MLP neurons of a small language model. Each row is named by its layer, matrix (gate and up: input weights) and neuron, and shows model dimensions 32-159. Each number is 50 + 12 x the weight over its row's rms, rounded and kept within 0 to 99. A neuron's up and down rows have the sign that makes its largest values positive.
After each neuron's rows, "fires in" lists the words (lower case) most often at its 100 highest values on Wikipedia text that the model never trained on. A number after a token or word is its count.

L5.gate2:44 33 58 57 46 45 62 51 42 25 43 73 53 46 68 78 60 58 63 58 78 52 66 31 23 60 37 53 38 43 47 39 42 59 55 50 42 33 38 41 46 47 47 49 63 35 39 57 45 60 53 37 35 67 62 49 40 39 65 35 49 63 43 53 41 42 56 51 42 39 54 72 44 48 56 63 54 56 40 41 73 54 65 52 55 60 42 68 36 46 53 31 46 48 54 26 48 38 48 34 52 50 45 48 41 60 52 63 58 73 45 42 41 42 22 40 40 29 63 59 54 49 36 30 49 53 38 45
L5.up2:34 45 57 61 44 27 73 33 61 46 45 40 58 44 36 42 51 32 54 50 41 72 54 48 47 51 37 72 57 33 44 48 49 40 43 44 42 59 77 33 44 48 50 59 71 78 48 53 69 55 35 51 49 63 54 53 32 15 58 55 50 56 47 55 50 58 44 51 55 59 70 48 18 49 54 54 47 50 56 67 45 37 60 45 25 48 56 51 41 56 42 51 35 32 54 47 42 42 62 42 41 39 51 64 67 50 28 55 37 58 66 48 37 49 41 22 37 33 23 59 44 50 63 50 53 66 61 44
fires in: "for" 25, "of" 18, "league" 17, "in" 8, "zone" 4, "l" 4

L4.gate661:76 68 59 45 75 39 55 45 40 25 35 53 33 60 31 56 45 61 52 54 40 33 51 57 48 36 51 55 49 65 61 49 48 34 48 55 68 40 43 55 55 42 51 52 40 50 44 37 35 37 60 53 56 46 53 43 39 28 39 80 36 40 32 52 47 50 79 55 20 63 36 36 71 44 34 39 67 47 46 51 46 48 48 51 49 43 54 44 31 56 55 56 68 60 50 49 48 61 37 62 41 71 42 41 51 54 40 39 60 54 43 40 46 41 35 30 48 58 56 31 63 48 60 32 46 48 57 59
L4.up661:69 60 27 58 45 32 54 36 53 58 62 66 34 58 54 43 53 44 56 45 73 42 44 53 50 61 44 48 36 45 40 62 38 54 59 44 56 42 48 55 47 51 41 59 52 59 48 60 52 59 52 56 44 57 42 32 41 23 53 37 60 41 34 73 45 57 76 66 44 54 23 45 49 43 71 54 37 53 61 31 74 35 63 51 52 56 45 42 58 44 68 55 32 43 61 47 48 47 64 58 52 55 41 56 46 56 42 56 64 41 39 45 48 25 69 47 66 45 48 40 55 64 43 80 53 62 44 44
fires in: "next" 15, "these" 11, "of" 11, "similar" 6, "similarities" 5, "like" 5

L2.gate20:46 38 54 15 67 64 46 58 71 74 50 66 66 32 73 54 42 53 60 45 37 34 62 37 42 48 43 38 48 45 38 45 48 41 41 32 63 49 70 42 47 65 54 48 51 73 30 53 68 53 47 41 46 45 49 45 59 54 40 41 57 48 44 49 53 42 35 59 77 59 60 35 25 50 33 79 41 61 50 17 50 60 40 58 53 44 56 66 70 40 41 57 45 74 42 24 65 43 44 69 42 64 52 68 41 41 55 46 36 55 47 34 68 51 46 49 45 55 45 45 52 38 58 57 65 37 76 35
L2.up20:32 36 47 42 33 59 53 52 75 62 39 48 58 50 57 44 53 50 51 63 46 46 45 43 63 39 23 50 48 57 70 48 58 64 42 65 56 40 52 20 45 61 45 61 66 63 68 49 67 36 72 36 63 40 39 38 40 42 37 72 50 34 64 54 57 67 56 62 70 51 46 74 51 55 52 57 41 33 56 66 68 42 45 40 35 34 42 63 68 65 82 67 46 66 56 43 38 46 58 27 35 67 41 62 40 44 40 40 39 46 44 48 59 49 64 59 26 36 51 30 62 55 55 55 53 68 60 56
fires in: "during" 47, "before" 16, "within" 7, "represents" 5, "attending" 4, "since" 4

L10.gate245:50 49 43 72 47 47 58 79 64 70 56 41 54 73 42 44 48 44 47 56 43 40 63 68 49 34 49 48 49 70 35 38 62 56 65 58 32 38 48 48 54 44 47 74 66 54 43 45 56 54 37 63 44 62 44 28 59 46 28 52 52 25 57 38 45 53 64 76 53 39 52 45 55 51 41 61 66 40 51 39 76 73 50 50 47 39 70 50 52 59 53 48 47 50 56 42 39 60 62 46 49 60 43 49 49 29 34 50 52 67 54 55 46 45 33 61 60 57 53 29 44 53 58 67 22 69 38 67
L10.up245:44 55 53 39 35 51 67 39 43 47 67 52 59 45 48 40 46 58 63 66 54 40 41 48 49 22 49 37 43 46 70 64 67 32 51 77 58 30 52 63 76 69 52 44 50 50 42 51 45 34 76 58 55 38 39 54 39 53 56 60 58 44 61 68 43 40 48 45 46 53 34 67 43 75 58 45 64 47 52 23 47 50 45 58 60 62 49 58 61 70 75 48 41 49 58 54 49 71 49 47 45 60 58 54 38 41 31 50 55 53 69 71 36 21 32 59 40 65 36 49 46 68 24 41 45 64 37 42
fires in: "to" 41, "uses" 8, "using" 5

L10.gate345:62 65 57 46 55 37 37 69 52 57 38 56 67 51 43 74 64 47 50 22 51 69 34 39 48 59 52 36 59 45 65 63 49 63 36 41 55 35 42 54 57 48 60 42 58 61 41 59 71 39 58 52 71 55 22 41 52 37 35 33 29 50 60 54 42 51 44 60 55 48 55 58 50 36 69 60 65 52 33 35 27 30 62 64 47 50 68 58 35 66 38 63 41 53 35 46 51 60 42 63 41 52 40 64 51 41 55 57 39 46 24 62 65 66 59 43 38 61 42 36 39 35 53 35 52 42 53 57
L10.up345:62 45 42 36 12 67 45 37 51 40 65 54 58 29 49 45 44 60 22 46 50 55 52 41 51 46 62 63 60 51 77 47 58 53 38 63 27 35 61 34 57 44 52 19 59 51 40 34 55 44 52 35 55 51 58 75 45 57 30 41 56 51 27 43 47 59 50 51 39 63 34 45 55 29 59 51 49 48 55 65 57 55 51 52 62 39 41 56 54 63 57 58 45 70 63 37 56 37 51 42 59 67 60 50 61 58 48 55 42 45 76 53 33 45 41 33 56 61 33 69 43 55 44 41 48 74 56 41
fires in: "however" 30, "after" 17, "of" 16, "before" 14, "since" 8

L2.gate496:54 42 49 45 61 28 50 63 44 50 55 50 60 62 52 61 61 70 68 52 39 47 25 62 59 60 55 27 43 43 27 47 42 58 51 58 57 60 60 60 47 47 45 65 79 36 59 63 35 38 43 31 31 42 33 35 56 36 37 31 62 49 51 56 62 48 65 49 55 79 53 34 55 33 45 67 43 57 68 58 48 42 26 58 46 58 58 55 36 67 53 83 50 72 55 42 60 29 51 52 49 52 27 71 39 39 58 48 62 51 49 40 19 44 61 56 42 40 44 37 57 66 54 67 60 76 66 36
L2.up496:71 62 57 57 51 41 80 57 55 54 44 38 73 55 42 46 60 71 51 50 66 63 59 66 53 67 65 45 44 60 20 56 64 54 49 50 55 70 42 35 63 56 53 46 55 51 41 51 38 52 48 34 53 57 35 41 37 37 44 69 53 52 44 52 63 47 37 43 37 67 53 40 39 54 50 48 60 46 37 46 56 54 31 50 68 69 61 41 42 83 63 51 56 72 62 22 52 59 32 61 38 58 45 46 35 31 57 61 50 57 45 68 48 47 52 70 49 51 55 56 52 72 41 26 54 55 59 73
fires in: "also" 30, "including" 10, "see" 7, "as" 6, "an" 6

L12.gate450:56 57 41 58 66 59 34 76 68 52 43 62 57 44 58 18 35 47 48 49 55 41 43 60 56 57 32 49 58 62 40 62 51 55 41 50 39 63 07 56 35 47 53 61 36 60 42 45 32 65 61 51 63 68 31 56 54 35 36 40 49 39 51 44 44 63 47 47 51 53 58 73 66 78 46 48 54 30 37 36 53 66 53 65 54 46 45 22 60 41 59 37 53 66 55 45 64 42 27 50 49 31 44 53 43 51 56 45 37 63 63 69 47 67 45 63 30 58 42 81 41 50 42 35 41 37 37 54
L12.up450:60 54 36 52 56 53 55 53 50 27 45 61 46 33 55 43 28 62 60 53 31 62 39 64 52 37 35 50 59 50 57 42 46 44 66 57 45 49 16 50 72 49 41 40 46 61 64 53 56 54 48 52 44 46 54 39 40 39 44 52 52 49 65 29 35 66 58 53 46 53 43 72 44 67 40 64 45 25 46 42 65 38 42 26 68 42 36 55 69 52 57 66 35 42 41 42 45 37 30 62 24 67 54 49 28 53 40 62 73 46 50 29 37 71 49 51 60 51 75 37 68 53 49 56 21 38 52 64
fires in: "in" 52, "where" 10

L10.gate102:46 41 47 76 44 58 74 52 41 57 58 44 45 30 62 43 37 49 62 49 44 47 39 59 40 41 46 59 35 61 51 53 57 59 51 52 50 47 47 51 38 70 59 60 47 46 35 38 37 62 53 44 36 69 55 36 51 52 42 64 54 51 44 46 57 43 41 54 50 51 37 50 58 66 50 54 40 58 58 40 64 76 53 57 60 50 41 69 62 58 67 49 61 66 57 40 45 33 49 75 48 42 46 45 47 50 77 50 39 73 43 47 49 58 58 59 46 47 50 70 53 76 74 41 54 38 61 71
L10.up102:68 58 41 44 59 69 43 57 70 47 69 53 44 19 70 45 44 51 34 30 57 59 69 63 37 64 56 49 53 35 63 55 23 33 63 54 61 50 43 29 24 46 59 48 53 53 27 67 38 54 38 55 51 62 54 41 36 60 50 55 55 33 40 21 59 37 38 50 58 43 54 70 40 42 49 65 53 44 62 42 48 55 69 46 56 42 65 42 59 63 58 47 65 42 53 48 47 47 43 68 54 42 51 43 44 62 61 58 56 53 36 63 54 39 31 37 49 38 65 81 35 67 64 44 58 46 40 63
fires in: "in" 53

L2.gate399:37 68 58 83 57 54 45 45 41 58 49 54 53 45 35 47 36 42 52 49 44 40 21 44 53 43 43 43 50 45 55 60 33 40 61 49 72 55 46 45 49 65 39 47 52 39 43 55 45 35 48 47 32 48 62 57 44 47 53 43 53 38 22 51 62 53 33 36 46 56 36 48 58 30 44 48 59 56 44 40 68 65 44 49 45 64 35 64 58 48 43 51 35 53 49 30 59 53 57 72 49 42 41 55 36 48 40 40 48 50 45 62 48 62 27 64 73 39 66 56 52 44 59 62 48 41 34 55
L2.up399:55 59 39 51 54 54 58 49 42 70 54 60 74 50 38 53 37 39 49 53 61 61 49 25 82 50 54 33 45 46 53 54 60 52 55 59 56 58 43 24 53 74 72 48 44 49 58 61 55 52 44 50 59 69 55 41 75 27 30 50 50 43 45 56 63 30 63 54 59 65 66 53 66 49 45 50 31 14 64 30 41 56 57 30 52 50 46 49 48 51 38 42 34 36 72 45 43 63 41 52 26 29 62 34 35 57 51 40 68 57 60 53 68 41 64 50 57 51 50 46 53 61 47 45 47 66 22 72
fires in: "there" 32, "as" 15, "according" 13, "here" 6

L3.gate588:38 52 42 69 43 50 37 64 39 43 53 73 53 44 38 39 53 47 52 70 52 33 53 40 38 57 55 60 58 55 48 46 54 49 48 55 49 64 57 61 34 57 69 57 52 41 50 36 33 50 58 47 31 43 40 50 40 63 48 57 61 33 41 64 55 39 52 55 50 50 39 56 55 40 35 53 60 54 34 56 63 52 30 55 53 52 60 85 40 82 59 56 37 57 58 64 45 75 37 43 34 67 61 52 40 53 44 58 50 53 84 54 43 60 61 66 17 38 51 48 42 52 65 43 56 37 51 72
L3.up588:51 38 33 51 21 34 60 53 53 49 72 43 62 26 35 26 59 66 54 53 53 45 55 49 61 48 52 56 49 67 42 48 66 49 40 57 50 35 58 51 39 67 46 53 51 66 51 52 60 44 63 29 37 37 71 44 77 42 55 56 41 43 37 64 65 66 67 55 54 48 43 56 31 59 57 56 55 53 55 31 49 66 47 45 41 48 42 54 52 52 58 45 35 52 51 51 49 55 54 65 62 42 61 39 51 49 59 47 43 63 56 54 41 41 49 63 25 29 58 53 57 56 40 57 44 50 23 53
fires in: "to" 27, "around" 18, "of" 11, "about" 9, "at" 9, "below" 5

L6.gate305:60 37 61 29 44 67 40 54 51 46 53 49 31 42 66 46 32 48 63 38 36 36 25 18 29 50 42 65 51 41 45 60 50 46 33 38 44 49 57 35 60 66 55 65 57 60 44 36 67 67 47 26 55 48 25 32 45 68 56 44 47 52 53 60 61 49 56 59 55 58 67 41 67 47 50 58 59 42 40 43 31 53 55 44 30 51 35 54 51 54 66 61 42 35 45 55 41 37 23 63 49 64 63 53 76 47 47 53 58 44 37 59 20 58 58 48 63 42 51 47 63 47 52 64 49 67 70 63
L6.up305:43 31 49 46 50 72 56 48 29 25 44 44 66 29 51 43 75 59 49 45 46 53 59 58 57 57 52 62 58 27 67 49 34 49 47 65 56 65 42 56 30 48 51 69 60 65 82 49 21 39 42 57 70 51 48 50 47 44 57 56 63 54 42 38 50 53 33 48 53 72 57 68 56 34 67 53 59 34 56 59 42 59 63 48 47 59 36 46 55 64 40 63 45 32 52 56 39 37 57 66 42 45 56 51 49 79 34 68 31 35 44 62 56 45 47 65 45 53 39 44 76 40 38 64 56 32 56 19
fires in: "during" 23, "while" 9, "since" 8, "when" 8, "although" 7, "within" 7

L3.gate487:21 44 33 31 40 42 48 64 60 50 36 53 51 68 60 64 39 43 56 65 61 58 56 65 34 51 63 56 29 34 45 50 41 58 65 40 62 42 61 36 40 43 48 46 41 46 50 49 64 47 46 54 50 44 69 20 64 41 36 41 56 34 47 50 52 45 53 52 22 63 58 50 38 64 43 56 44 38 51 41 55 53 72 39 55 68 43 66 35 66 46 43 48 42 37 40 37 57 46 56 62 43 26 39 50 65 47 46 53 61 64 62 57 30 54 54 40 40 30 47 73 57 53 68 34 66 54 44
L3.up487:40 50 58 45 68 49 54 53 54 30 55 52 51 54 51 58 49 48 89 54 49 49 50 67 66 45 51 42 48 34 48 34 70 54 47 49 28 53 52 53 47 50 68 58 61 50 58 49 72 47 50 34 49 54 39 48 46 55 51 27 43 49 36 54 38 56 60 47 43 36 43 54 37 59 63 48 53 55 64 57 57 55 36 28 38 31 71 49 37 58 47 42 57 43 54 43 63 57 69 66 56 45 57 56 57 64 69 30 20 63 45 54 48 49 46 54 57 34 58 36 62 51 72 54 43 58 47 64
fires in: "the" 46, "of" 11, "in" 8, "denotes" 4, "their" 4